MLP neurons of a small language model. Each row is named by its layer, matrix (up: input weights; down: output weights) and neuron, and shows model dimensions 64-127. Each number is 200 + 30 x the weight over its row's rms, rounded and kept within 0 to 999.
After each neuron's rows, "fires on" lists the tokens most often at its 100 highest values on Wikipedia text that the model never trained on.

L2.up395,227,238,193,183,244,195,163,214,229,240,242,187,185,164,162,187,239,215,204,185,202,197,210,143,174,192,203,171,233,174,178,215,143,196,218,170,167,204,171,175,239,197,210,142,155,280,247,197,243,171,208,205,276,237,193,180,227,244,219,205,158,229,170,220
L2.down395,160,227,171,192,227,163,141,214,192,241,189,225,240,168,197,182,161,207,238,186,233,178,194,189,222,211,168,226,138,181,184,173,210,227,140,222,185,193,199,270,261,201,171,195,241,181,168,202,205,232,248,235,184,223,220,166,218,201,164,194,209,207,235,186
fires on: " It", " it", "It"

L2.up172,217,195,194,151,154,195,199,204,191,191,188,184,163,194,190,129,218,183,248,222,160,165,174,228,177,222,226,192,233,184,178,214,190,177,241,240,142,130,198,218,215,197,174,228,228,193,209,243,201,198,153,180,206,198,179,157,174,224,198,200,238,218,135,195
L2.down172,141,169,192,210,182,174,170,187,160,216,182,200,234,175,213,152,207,196,200,180,175,145,175,228,222,201,189,188,203,243,202,121,235,196,194,171,241,240,266,247,239,250,129,181,204,193,234,158,200,221,199,175,208,206,240,160,237,243,202,192,209,221,168,205
fires on: " f", " F"

L6.up628,196,239,217,185,220,170,192,183,209,164,226,196,234,245,193,229,244,171,221,192,204,228,189,188,205,236,206,182,150,164,167,215,176,205,264,217,195,109,224,219,225,170,178,201,167,208,244,223,243,190,184,228,194,233,175,185,221,206,238,180,221,165,254,210
L6.down628,183,229,200,223,238,256,177,209,233,202,184,239,189,125,155,167,211,156,203,240,238,210,210,195,178,169,215,162,158,199,234,164,184,151,211,168,179,212,131,270,181,201,219,167,174,181,189,191,153,182,150,218,256,148,229,190,253,176,181,213,139,239,178,246
fires on: " ", ":", "ay", "V", "/"

L2.up509,189,235,198,215,215,211,202,184,151,216,141,191,166,231,225,174,185,142,209,233,191,251,199,197,170,262,193,176,140,193,168,209,226,198,169,190,140,192,194,189,197,190,246,185,108,217,245,197,219,203,210,170,210,185,168,173,154,202,263,187,212,166,125,208
L2.down509,164,154,150,209,214,198,162,169,253,198,242,152,187,226,128,207,191,192,164,148,189,181,238,230,169,175,183,240,247,266,206,189,217,234,240,223,163,231,180,194,186,170,206,194,182,208,273,201,156,160,199,198,191,233,212,203,180,186,178,240,202,182,238,202
fires on: " m", " Br"

L9.up436,248,189,212,162,145,201,188,160,219,187,228,216,177,240,192,164,216,194,201,221,215,228,240,198,179,239,183,151,237,214,199,228,245,207,185,208,199,230,157,188,233,155,167,210,164,235,254,205,249,254,192,274,167,128,214,215,196,243,164,219,237,165,249,192
L9.down436,274,236,138,202,223,185,155,195,201,209,222,170,197,211,200,185,242,226,210,208,146,176,247,202,160,169,212,177,244,215,200,193,196,211,247,209,215,191,143,248,151,184,257,211,174,224,276,243,169,289,195,213,224,177,234,241,259,186,194,197,218,207,196,249
fires on: " |", "-", " :", ":"

L8.up97,204,211,224,222,173,182,201,225,210,251,199,218,171,195,129,240,191,190,262,146,154,245,206,189,198,212,245,199,158,176,190,208,191,202,203,218,237,145,240,203,178,239,176,191,202,189,207,232,168,231,181,191,219,223,194,185,195,262,147,176,203,162,179,219
L8.down97,218,206,194,187,191,196,229,192,253,223,184,273,203,256,230,178,210,252,160,221,192,174,157,189,191,188,222,191,210,260,195,212,194,164,191,142,210,200,237,220,192,168,136,207,217,220,240,182,244,207,223,222,190,178,210,210,199,204,147,190,204,171,251,192
fires on: " September", " June", " April", " December", " May"

L2.up457,182,211,215,204,212,162,245,216,173,231,227,236,251,166,218,199,220,211,147,237,195,233,186,128,170,246,144,211,218,222,139,195,212,168,194,211,214,205,155,172,239,130,183,220,244,207,234,201,203,166,202,140,159,148,248,211,222,211,153,207,209,213,184,250
L2.down457,183,198,144,217,166,246,221,208,216,209,239,252,209,207,188,179,147,218,188,198,159,218,191,201,222,215,198,185,217,185,198,161,151,217,195,180,216,271,161,194,172,234,241,174,203,223,221,219,144,181,236,194,209,178,177,204,160,161,211,199,162,201,202,130
fires on: "ry", " You", "ight", " need", "'t", " do"

L2.up109,219,217,195,162,232,185,170,196,218,256,198,232,229,233,196,177,239,201,212,217,182,191,183,188,187,184,169,208,164,177,175,233,172,189,182,207,124,141,179,231,177,160,205,203,185,244,246,173,203,191,174,196,251,234,210,185,268,192,247,218,212,154,194,268
L2.down109,161,211,204,172,217,229,219,185,232,148,165,204,240,172,197,217,202,192,232,164,225,192,187,297,215,205,222,168,244,173,213,217,242,178,209,180,186,255,196,216,183,140,219,161,250,176,232,246,182,189,198,204,209,227,174,202,197,214,148,165,178,241,216,188
fires on: "-", " ", ":", ").", ".\n\n"

L4.up404,227,164,176,203,225,197,183,210,221,223,183,190,153,259,215,203,212,186,227,230,201,216,191,183,122,215,229,191,203,187,179,192,174,198,209,168,147,206,181,207,262,178,222,199,104,235,255,176,222,156,163,194,233,147,226,172,185,254,177,222,181,239,214,198
L4.down404,248,196,136,215,236,215,195,200,204,224,192,181,192,188,153,154,186,191,178,197,184,207,212,176,248,175,175,239,233,229,182,154,210,231,169,171,244,256,218,162,210,223,160,282,209,205,264,183,215,175,195,215,217,179,215,155,168,239,179,239,197,175,202,211
fires on: " M", " m", " br"

L2.up599,272,219,222,191,190,148,193,208,251,193,227,191,189,153,180,200,200,183,173,207,199,207,213,169,198,197,231,188,167,193,208,222,209,179,249,179,188,182,176,193,218,161,208,206,200,237,207,219,204,191,194,230,213,220,155,219,224,167,191,189,166,252,150,239
L2.down599,199,161,231,176,190,148,200,221,220,220,154,237,191,174,206,219,224,250,152,135,189,162,154,206,191,186,171,193,199,164,195,227,209,157,220,212,161,175,154,172,237,209,180,208,199,240,188,232,206,218,207,242,196,244,204,175,216,179,191,207,204,150,197,167
fires on: ";", " Mary", ":", " have", " Off", " wife"

L4.up474,213,239,178,195,192,161,216,184,231,160,171,175,186,164,199,182,206,207,244,219,162,223,155,172,236,212,192,209,183,196,196,198,198,282,168,261,199,223,201,162,207,183,194,162,284,193,183,237,171,175,173,234,164,173,201,235,219,200,210,155,175,221,185,233
L4.down474,208,228,199,219,239,157,152,191,170,193,220,174,196,187,188,212,213,196,189,230,160,176,183,211,235,160,173,232,206,179,241,233,193,200,188,158,235,209,234,183,205,189,211,222,203,159,173,183,197,197,202,214,221,226,218,195,240,133,211,204,233,184,228,176
fires on: " ch", "if", " inst", " outside", " aff", "Ch"

L10.up529,199,240,231,173,109,198,202,221,156,227,171,207,197,236,224,245,226,185,255,208,203,191,174,179,212,245,172,226,244,163,209,195,218,249,221,196,218,206,178,203,170,213,191,171,144,232,192,196,180,212,216,212,210,149,178,211,197,213,235,178,208,136,152,230
L10.down529,147,176,181,232,225,182,169,172,219,173,189,192,166,180,180,212,227,236,238,205,225,202,171,163,184,233,203,154,198,185,215,131,174,187,189,178,182,219,233,235,173,226,163,218,264,241,139,225,199,230,219,227,155,192,215,162,182,212,237,144,166,227,197,247
fires on: "D", "T", "R", " d", " D"

L2.up595,239,247,167,176,191,156,176,165,231,180,208,196,160,252,219,208,234,247,208,158,179,193,229,203,218,208,168,254,191,205,168,241,224,175,174,168,201,175,172,203,214,146,274,137,163,221,214,233,215,234,217,206,207,182,230,174,218,238,186,177,210,151,166,208
L2.down595,166,147,190,216,210,239,206,215,197,176,211,225,192,199,215,150,201,237,221,172,199,253,239,207,203,183,190,221,166,219,254,292,187,223,183,210,208,141,230,212,193,136,221,187,238,175,187,215,152,233,165,180,226,181,203,226,211,194,222,204,200,171,180,204
fires on: ",", " |", ";"

L2.up605,205,183,193,220,113,181,163,210,193,213,202,204,232,170,149,251,196,187,167,158,221,222,198,128,244,260,224,190,197,193,170,231,193,172,243,227,154,187,274,210,220,167,207,198,168,216,262,211,216,206,167,243,207,205,221,192,235,223,229,235,191,167,219,206
L2.down605,200,231,220,168,187,134,181,183,213,235,153,201,218,235,242,185,197,155,243,178,210,213,168,241,164,138,215,247,210,249,233,149,194,190,182,140,242,190,234,223,152,226,252,186,150,232,238,220,157,234,243,197,174,226,220,197,200,197,157,262,212,226,174,213
fires on: "ly", "ely", " •", "ably", "et"

L10.up632,211,230,216,176,209,171,151,248,234,161,228,176,138,173,126,139,261,179,131,209,181,192,191,180,160,239,240,196,234,192,199,214,185,234,207,199,205,196,158,193,172,167,194,198,193,247,256,151,233,213,222,233,175,168,201,204,250,220,180,201,208,257,195,113
L10.down632,206,175,119,227,193,225,212,155,149,182,188,193,200,187,205,230,191,213,198,197,201,229,213,198,194,191,173,250,173,209,188,192,145,235,208,190,159,178,229,208,223,203,182,163,190,175,175,243,201,177,235,222,181,238,232,202,149,190,151,202,231,226,184,292
fires on: "6", "7", "5", "3", "4", "2"

L9.up636,232,198,172,188,256,183,214,155,213,202,158,263,135,206,222,146,191,199,207,217,197,191,230,221,150,197,178,202,198,217,153,193,238,200,212,177,172,187,176,171,212,176,227,213,141,228,226,157,214,203,179,217,208,115,191,161,145,237,192,198,155,222,155,186
L9.down636,202,215,217,156,206,220,157,189,233,154,174,194,202,167,143,160,166,138,178,207,235,227,209,226,176,171,193,245,263,200,194,157,226,201,182,198,185,183,241,178,247,192,191,201,227,219,211,231,205,154,228,162,200,222,219,178,181,184,175,199,243,231,192,193
fires on: " m", " M"

L9.up590,248,162,219,222,174,191,182,193,211,193,178,190,191,191,258,184,231,185,184,233,218,174,197,246,180,234,218,177,220,228,206,232,215,208,239,215,245,200,213,190,187,180,170,176,195,273,216,126,239,155,186,224,194,204,197,193,160,195,201,194,209,264,199,197
L9.down590,180,231,159,225,189,130,200,230,162,198,160,176,262,214,137,206,217,239,236,260,160,208,182,196,200,147,161,256,221,250,176,197,196,201,250,214,176,172,229,211,199,221,193,154,213,184,216,299,161,177,202,207,208,203,234,192,157,211,180,182,183,183,179,192
fires on: "4", "6", "7", "5", "9"

L2.up268,205,225,213,200,177,183,219,192,256,195,220,250,152,175,144,180,219,193,234,210,161,183,189,175,250,189,192,204,229,176,172,222,226,222,197,113,191,157,196,216,237,170,202,220,223,235,190,171,192,184,197,179,212,244,190,236,201,219,202,184,166,162,202,253
L2.down268,219,219,195,232,197,222,168,204,219,212,203,226,214,233,188,217,243,142,202,229,190,135,225,197,187,181,172,209,189,180,239,205,202,191,182,159,167,219,176,191,195,160,204,197,196,253,209,152,198,183,198,216,223,205,186,195,228,200,156,179,147,215,171,209
fires on: " when", "om", " While", "though", " When", "hen"

L2.up132,253,218,191,94,214,208,192,188,141,235,194,240,166,196,229,162,237,157,158,248,161,176,208,201,159,215,205,185,185,212,179,190,190,201,243,217,164,179,158,195,235,177,163,192,170,245,220,244,190,210,176,240,199,204,216,185,173,241,211,172,205,242,183,209
L2.down132,272,223,193,212,192,203,204,207,140,209,219,234,221,216,249,176,220,215,272,205,196,203,226,264,213,232,196,209,213,215,168,49,201,193,212,221,202,193,188,248,207,210,187,199,216,263,246,217,223,208,225,160,206,177,261,181,213,242,193,221,196,194,172,223
fires on: " f"

L2.up176,194,240,195,188,192,186,219,196,197,177,213,163,200,223,194,218,232,237,194,253,213,223,199,193,215,189,181,215,151,219,138,222,216,194,221,221,198,144,245,183,229,205,261,123,188,242,179,221,199,193,230,205,165,214,182,261,205,143,203,179,176,219,204,236
L2.down176,230,226,238,258,191,195,225,194,215,206,220,192,216,229,192,204,171,163,118,225,212,214,182,207,225,227,240,189,226,207,198,215,147,169,227,205,201,192,219,213,219,163,201,153,180,187,240,153,216,135,176,200,162,167,239,206,177,239,167,249,211,176,174,222
fires on: ")", " ", " is", "),", ","

L2.up433,199,242,193,217,214,186,190,228,198,245,175,211,144,146,237,237,199,142,181,212,190,191,196,195,171,160,219,247,241,171,180,217,172,153,220,119,218,201,156,191,190,172,185,187,186,191,184,195,212,204,218,161,212,219,158,200,226,207,214,252,214,186,158,228
L2.down433,193,214,239,201,249,197,181,232,158,203,161,164,185,246,259,243,154,218,177,186,210,214,230,214,183,193,232,201,176,219,207,271,176,170,204,202,242,226,191,204,151,218,150,160,154,160,199,238,205,170,179,162,216,201,209,165,209,200,222,195,145,145,163,148
fires on: " the", "'s", " their", " its", " The", " his"

L6.up507,261,169,207,124,147,142,140,208,246,211,192,161,216,230,217,189,204,239,236,200,242,181,215,236,248,224,202,233,226,209,199,198,217,193,207,208,189,199,186,184,191,155,181,170,156,231,252,194,206,214,215,220,246,181,207,166,191,176,269,173,213,171,163,221
L6.down507,149,263,176,219,206,171,154,175,189,244,220,172,217,219,209,249,211,240,217,197,178,192,167,176,202,162,208,105,195,260,159,172,212,243,220,166,193,226,190,193,180,263,218,219,192,278,178,250,212,256,198,247,213,174,170,213,194,172,196,224,245,246,198,165
fires on: " N", " \"", " D", " $", "D"

L2.up91,193,241,175,110,227,216,177,185,149,277,200,220,186,243,225,223,195,150,188,185,206,194,217,191,171,197,198,249,201,190,178,229,200,170,177,182,205,204,201,143,241,192,218,178,160,173,187,183,220,187,223,215,203,178,201,211,184,216,191,213,278,191,142,182
L2.down91,187,196,193,203,205,226,206,134,185,195,210,173,179,248,201,216,217,180,183,177,193,161,214,172,219,239,184,185,191,231,224,262,183,227,196,227,210,216,238,214,145,212,184,203,190,116,200,200,199,143,138,244,176,199,214,149,184,172,204,203,167,192,233,162
fires on: " the", " The", " any", " this"

L2.up359,194,200,244,170,188,181,219,170,188,240,133,223,184,247,216,204,205,204,156,230,194,156,183,178,239,199,177,277,185,163,186,237,192,148,142,222,183,174,178,214,179,190,184,197,172,185,172,217,224,165,183,216,167,207,177,222,255,188,245,276,209,172,185,193
L2.down359,238,241,188,240,210,256,194,168,227,224,249,163,202,214,228,181,167,221,148,119,197,210,210,218,161,252,232,183,170,196,204,232,127,202,185,256,207,165,205,225,151,127,168,239,178,226,139,186,173,174,212,200,221,163,231,189,201,192,188,170,232,188,242,231
fires on: " known", " other", " many", " several", " various"

L8.up261,159,252,228,200,224,218,157,209,215,246,237,204,215,189,226,194,207,172,190,204,229,209,227,191,211,204,202,181,205,193,204,233,195,234,243,192,187,149,218,148,200,210,209,126,211,243,202,216,195,187,226,239,218,241,191,240,194,204,206,213,253,161,167,163
L8.down261,189,214,178,188,219,217,215,185,208,193,202,198,190,201,164,179,193,255,228,197,166,202,174,253,248,194,218,193,224,214,175,180,201,203,235,259,232,180,176,191,204,180,190,248,192,191,192,190,164,173,213,188,115,179,172,189,195,222,150,182,184,196,254,222
fires on: " \"", "j", " K", "J", " j", "B"

L9.up413,211,248,158,208,164,173,225,201,177,178,224,192,191,189,167,161,157,113,277,223,195,257,228,181,171,161,168,170,197,226,176,209,173,177,196,209,191,206,213,210,234,203,227,181,192,198,213,222,154,166,175,241,211,201,225,119,227,210,181,187,239,197,235,191
L9.down413,189,150,227,164,215,134,218,199,232,213,192,181,257,176,181,201,215,223,166,211,188,243,250,292,158,171,203,261,157,205,167,207,191,193,144,138,177,171,201,229,216,161,216,166,265,175,152,207,162,189,229,238,204,181,162,200,202,229,185,180,204,167,250,229
fires on: ",", "on"

L2.up603,201,224,248,183,230,160,193,189,212,204,229,208,211,241,206,200,217,235,188,204,180,194,221,161,226,155,175,247,166,202,175,230,224,200,199,228,193,145,220,211,191,174,248,144,169,250,167,187,219,203,184,225,244,230,202,211,254,178,243,185,194,180,175,208
L2.down603,138,190,191,240,212,167,231,205,239,237,208,218,248,171,190,167,135,194,172,222,222,212,172,205,153,211,237,201,271,220,271,204,176,170,186,222,179,179,210,161,205,139,177,197,207,130,219,126,157,164,202,228,177,192,209,218,216,212,190,174,208,200,222,211
fires on: ":", ")", ","

L4.up581,206,265,217,132,214,205,150,215,161,212,184,229,171,203,202,174,200,147,219,237,204,185,196,166,192,174,171,265,231,174,187,243,209,152,192,213,222,226,150,163,199,158,240,185,175,216,169,223,228,183,228,162,203,205,194,207,212,251,201,203,224,220,173,188
L4.down581,185,181,194,203,155,232,193,188,167,233,243,160,179,231,208,226,199,173,163,173,194,249,196,153,199,179,206,164,204,186,236,265,194,234,202,163,242,180,206,176,227,193,150,222,193,148,175,167,227,152,188,203,186,175,182,192,232,188,195,162,169,195,159,204
fires on: " the", " any", " The", " no", " each"

L8.up264,198,194,209,166,209,234,170,195,191,271,236,182,194,219,206,201,224,198,195,174,200,169,233,191,222,171,244,234,168,221,193,204,205,208,180,225,183,222,186,152,179,159,223,236,190,141,270,172,209,187,203,243,193,200,128,186,165,165,214,156,217,178,174,209
L8.down264,166,196,212,166,180,186,210,226,236,231,190,253,246,168,199,162,202,190,186,161,196,177,184,189,247,172,173,206,235,198,225,249,161,235,191,187,190,174,170,199,276,192,197,174,196,179,205,223,183,217,199,196,211,203,148,232,180,181,223,232,183,227,173,156
fires on: "r", "l", "s", "b", "–"

L4.up419,249,210,191,136,167,199,170,224,164,194,173,209,179,177,190,179,216,181,253,229,235,129,244,206,202,195,204,238,180,155,183,238,239,109,171,203,202,192,176,179,190,147,283,160,193,224,207,237,224,242,249,175,172,197,220,223,161,203,184,195,243,195,215,201
L4.down419,129,176,150,238,183,239,255,228,177,147,199,135,203,190,159,180,192,207,214,173,208,214,180,174,189,182,186,224,146,218,200,244,224,296,197,184,233,168,209,229,218,178,181,232,207,174,163,222,198,147,174,159,210,204,187,189,204,203,251,176,206,184,202,212
fires on: " or", " for", " of", " on", " to", ":"

L4.up445,252,206,194,145,231,210,200,234,206,204,218,259,172,177,232,182,255,175,174,194,177,213,203,157,214,231,169,214,192,164,181,222,166,135,213,193,169,188,232,151,188,233,178,163,170,275,212,144,212,211,207,226,238,219,173,203,214,194,219,190,202,191,152,239
L4.down445,211,251,155,220,247,202,205,226,213,241,184,211,234,185,182,223,179,153,223,228,203,187,212,242,199,192,196,180,222,211,198,170,183,214,239,177,174,245,158,195,178,180,189,233,213,189,204,225,168,216,155,213,168,172,187,144,201,172,240,223,188,155,200,217
fires on: " it", " he", " but", "It", " un"

L10.up327,191,185,178,234,188,238,223,198,192,203,186,219,189,219,164,189,216,168,177,206,191,268,185,200,178,148,199,198,231,171,200,200,201,148,219,201,170,177,186,171,226,171,164,185,239,256,203,184,199,194,132,230,207,187,232,177,240,256,232,171,296,256,228,201
L10.down327,241,217,210,112,180,203,238,229,229,203,195,204,246,225,177,195,177,180,216,198,186,194,233,258,253,203,226,192,186,172,199,229,168,138,189,205,217,233,242,167,232,240,212,218,165,197,212,178,202,248,237,163,185,177,168,212,156,209,190,187,224,209,231,210
fires on: "ig", "ab", ".", "b"

L10.up342,251,238,203,154,142,187,190,202,198,231,230,211,190,208,190,154,227,225,224,151,185,177,220,168,195,172,204,208,186,209,167,180,216,173,181,199,177,218,192,169,189,168,246,195,233,190,201,220,204,211,215,198,174,213,160,162,177,190,161,210,235,197,151,183
L10.down342,193,182,208,270,202,182,186,156,191,219,197,170,195,140,177,245,182,134,165,181,231,215,218,159,220,201,158,227,149,202,232,217,188,208,218,177,180,200,186,202,179,208,202,185,259,242,162,169,254,220,155,167,204,260,158,228,194,208,214,231,160,210,192,185
fires on: ",", " to", " h", ";", "y"

L9.up226,256,196,161,178,153,207,177,257,203,188,224,196,211,222,212,200,234,181,237,205,217,227,229,191,171,224,192,220,208,132,194,199,230,190,248,194,163,205,178,156,204,193,168,170,144,223,262,191,147,211,183,230,278,171,244,173,227,246,278,196,241,214,211,154
L9.down226,204,207,198,205,188,196,159,191,193,181,176,219,159,177,222,201,178,177,237,146,246,186,175,250,206,200,176,157,201,154,232,186,117,264,185,230,228,188,194,220,173,194,179,213,239,227,211,183,202,229,143,247,199,215,211,178,172,217,199,230,230,173,232,229
fires on: ".", " |", "ra", "R", "D", "2"

L9.up17,255,222,178,185,172,225,167,263,194,186,174,207,199,176,168,155,217,187,193,195,214,189,246,182,190,165,231,247,175,186,189,214,239,198,219,179,247,219,167,189,193,206,222,131,218,218,224,238,225,215,230,234,224,200,239,210,189,226,210,197,244,164,141,182
L9.down17,222,224,201,165,194,207,229,182,217,186,204,217,188,185,189,197,218,224,194,194,210,199,211,157,229,199,214,199,228,202,211,162,151,197,200,237,223,180,184,207,189,181,201,257,197,167,217,207,224,234,178,167,188,209,205,177,191,211,253,216,160,200,217,231
fires on: " of", " by", " be", " as", ":"

L4.up162,210,177,232,190,185,217,179,160,206,202,124,280,185,189,192,216,243,199,158,232,225,119,219,177,214,244,228,193,173,219,209,227,223,131,153,240,195,187,192,156,177,218,152,259,167,187,145,174,219,235,172,229,166,233,158,222,216,210,215,260,212,197,183,218
L4.down162,227,188,195,252,257,175,229,178,215,200,229,171,248,194,192,197,145,193,176,211,212,222,207,164,243,254,204,189,194,243,205,194,209,220,194,224,231,187,199,259,224,171,228,223,227,192,187,178,139,173,188,211,223,147,175,164,211,199,218,222,193,198,211,217
fires on: " most", " many", " various", " pers", " six", "ected"

L2.up524,246,188,295,175,215,167,169,186,237,178,196,205,212,190,143,219,238,198,151,213,191,155,227,181,161,154,217,206,209,189,189,226,190,204,203,251,173,209,153,206,162,159,230,175,150,236,205,201,195,213,151,223,234,220,224,212,228,241,165,166,175,212,182,219
L2.down524,180,190,160,216,148,198,240,177,266,234,268,268,278,166,174,212,183,179,130,148,228,221,207,173,189,173,213,169,189,156,201,153,190,148,242,220,181,238,187,198,239,201,235,189,187,215,200,195,204,196,168,214,185,208,189,145,192,199,191,180,212,188,220,178
fires on: ";", "-", " –", " -", ":"

L8.up432,216,243,209,211,219,193,186,213,228,211,169,179,200,192,273,285,245,142,138,206,167,274,175,135,196,169,206,200,196,150,185,212,201,219,186,195,165,241,223,211,198,188,212,132,199,227,212,190,204,184,207,241,219,186,152,219,130,232,196,171,187,177,185,228
L8.down432,238,219,166,242,221,148,170,177,208,175,216,213,187,222,160,182,208,245,213,212,268,221,203,169,215,183,222,161,200,185,160,174,219,246,187,183,224,226,228,209,199,186,250,185,218,197,182,205,189,268,217,159,197,186,224,208,204,213,176,208,188,206,247,238
fires on: "t", "c", "m", "ol", "p", "ar"

L6.up305,169,186,150,207,175,184,174,192,211,171,119,206,184,218,171,164,208,221,195,215,161,269,151,205,195,211,192,230,216,160,221,193,271,212,168,217,208,231,191,157,213,199,202,173,253,182,147,226,224,187,196,223,170,146,148,200,172,207,217,174,217,218,166,212
L6.down305,199,181,184,181,208,157,222,217,249,253,258,194,197,161,207,189,196,198,198,250,216,225,224,196,185,141,200,146,193,183,180,200,228,221,183,212,143,160,202,246,130,199,208,210,210,206,219,147,166,217,216,210,240,205,220,159,215,206,188,203,139,170,183,156
fires on: "h", " Ch", "ch", "Ch", " ch", "f"

L10.up388,278,146,186,262,195,249,163,190,179,203,169,182,216,208,221,187,186,172,206,222,222,208,233,197,195,210,177,260,236,192,180,225,224,210,207,154,142,188,184,152,147,197,196,193,149,254,247,204,232,164,237,264,264,176,173,191,168,230,266,207,200,178,189,225
L10.down388,207,234,235,179,204,161,235,194,226,223,232,172,180,185,229,235,174,216,195,185,187,194,169,178,189,165,214,164,232,226,150,82,194,243,258,186,171,211,251,253,184,211,222,231,223,196,183,192,186,220,162,205,180,213,219,236,282,237,205,186,182,199,208,196
fires on: "S", "D", " S", "C", " N", " "

L10.up81,242,179,233,206,166,170,235,228,213,232,205,161,192,169,204,210,248,134,311,207,178,212,175,183,189,214,240,188,199,151,187,178,190,211,178,189,194,205,204,243,241,187,158,188,185,179,206,188,200,183,229,232,217,155,187,146,179,192,183,146,227,197,201,234
L10.down81,198,204,243,224,214,188,205,148,256,228,214,170,190,232,207,219,134,261,158,209,167,201,207,194,165,230,195,169,179,186,238,165,203,225,156,190,213,179,214,159,205,209,185,190,215,174,201,252,161,239,198,181,180,200,159,211,198,196,203,233,181,239,236,160
fires on: "on", "isc", "um", "ag", "es", "iss"

L4.up382,227,183,238,146,247,193,205,235,249,196,200,151,212,196,211,209,231,215,188,185,170,276,159,197,162,229,185,205,285,171,168,207,210,211,174,213,149,262,199,166,215,183,215,184,165,244,205,164,180,161,201,232,207,193,242,261,172,181,192,190,184,200,166,205
L4.down382,217,254,206,213,262,210,210,179,167,160,205,177,204,177,170,146,161,188,183,142,196,232,181,195,204,226,194,199,202,233,209,181,219,259,202,215,248,200,245,230,186,185,223,212,163,260,211,177,213,229,200,134,138,132,229,257,138,239,171,231,204,265,199,184
fires on: "m", "re", "t", "l", "r", "s"

L2.up371,216,237,174,160,161,179,145,145,169,178,169,185,183,234,168,194,216,203,199,212,159,149,231,184,190,183,219,256,164,209,153,229,209,191,217,229,183,177,197,205,143,163,302,165,193,197,211,188,206,216,242,190,206,182,223,208,238,181,215,184,196,178,176,252
L2.down371,152,211,202,206,197,202,241,208,201,238,196,213,180,189,217,157,213,183,184,220,229,227,216,187,196,144,178,204,169,241,263,219,200,224,208,214,199,203,223,216,225,145,205,202,228,213,200,145,216,204,147,167,209,176,183,174,233,213,211,162,218,186,119,190
fires on: "),", ",", "=", " of", ");", ")"

L4.up284,242,182,185,173,202,170,151,192,200,252,194,200,197,200,134,198,227,204,239,230,259,160,227,233,212,197,210,246,231,175,180,202,238,219,167,232,207,203,179,181,250,205,259,171,186,151,219,190,215,192,182,221,193,168,263,200,205,189,233,193,206,250,129,127
L4.down284,186,190,163,169,157,195,196,208,186,201,224,170,166,223,167,154,189,213,281,213,199,226,278,179,197,208,236,190,132,184,218,215,182,232,205,171,231,154,176,204,209,215,217,221,173,229,194,222,187,188,200,202,201,216,239,167,196,155,158,203,146,203,286,216
fires on: " A", " a", " as", " San"

L9.up627,186,161,189,223,246,161,216,233,171,182,223,232,211,262,226,242,225,182,191,191,196,214,229,180,244,157,247,206,240,231,160,175,215,234,192,227,178,236,104,176,193,202,227,275,210,220,227,185,222,213,251,236,171,235,153,166,227,177,167,212,194,181,199,236
L9.down627,179,194,206,191,187,205,223,180,227,224,165,195,192,171,229,155,178,177,187,182,127,202,179,233,213,197,229,214,163,212,238,238,201,232,187,249,118,252,233,166,210,200,206,171,275,165,195,155,228,152,201,229,214,232,157,199,193,231,157,155,228,167,180,180
fires on: "–", "-", "st", "th", "s"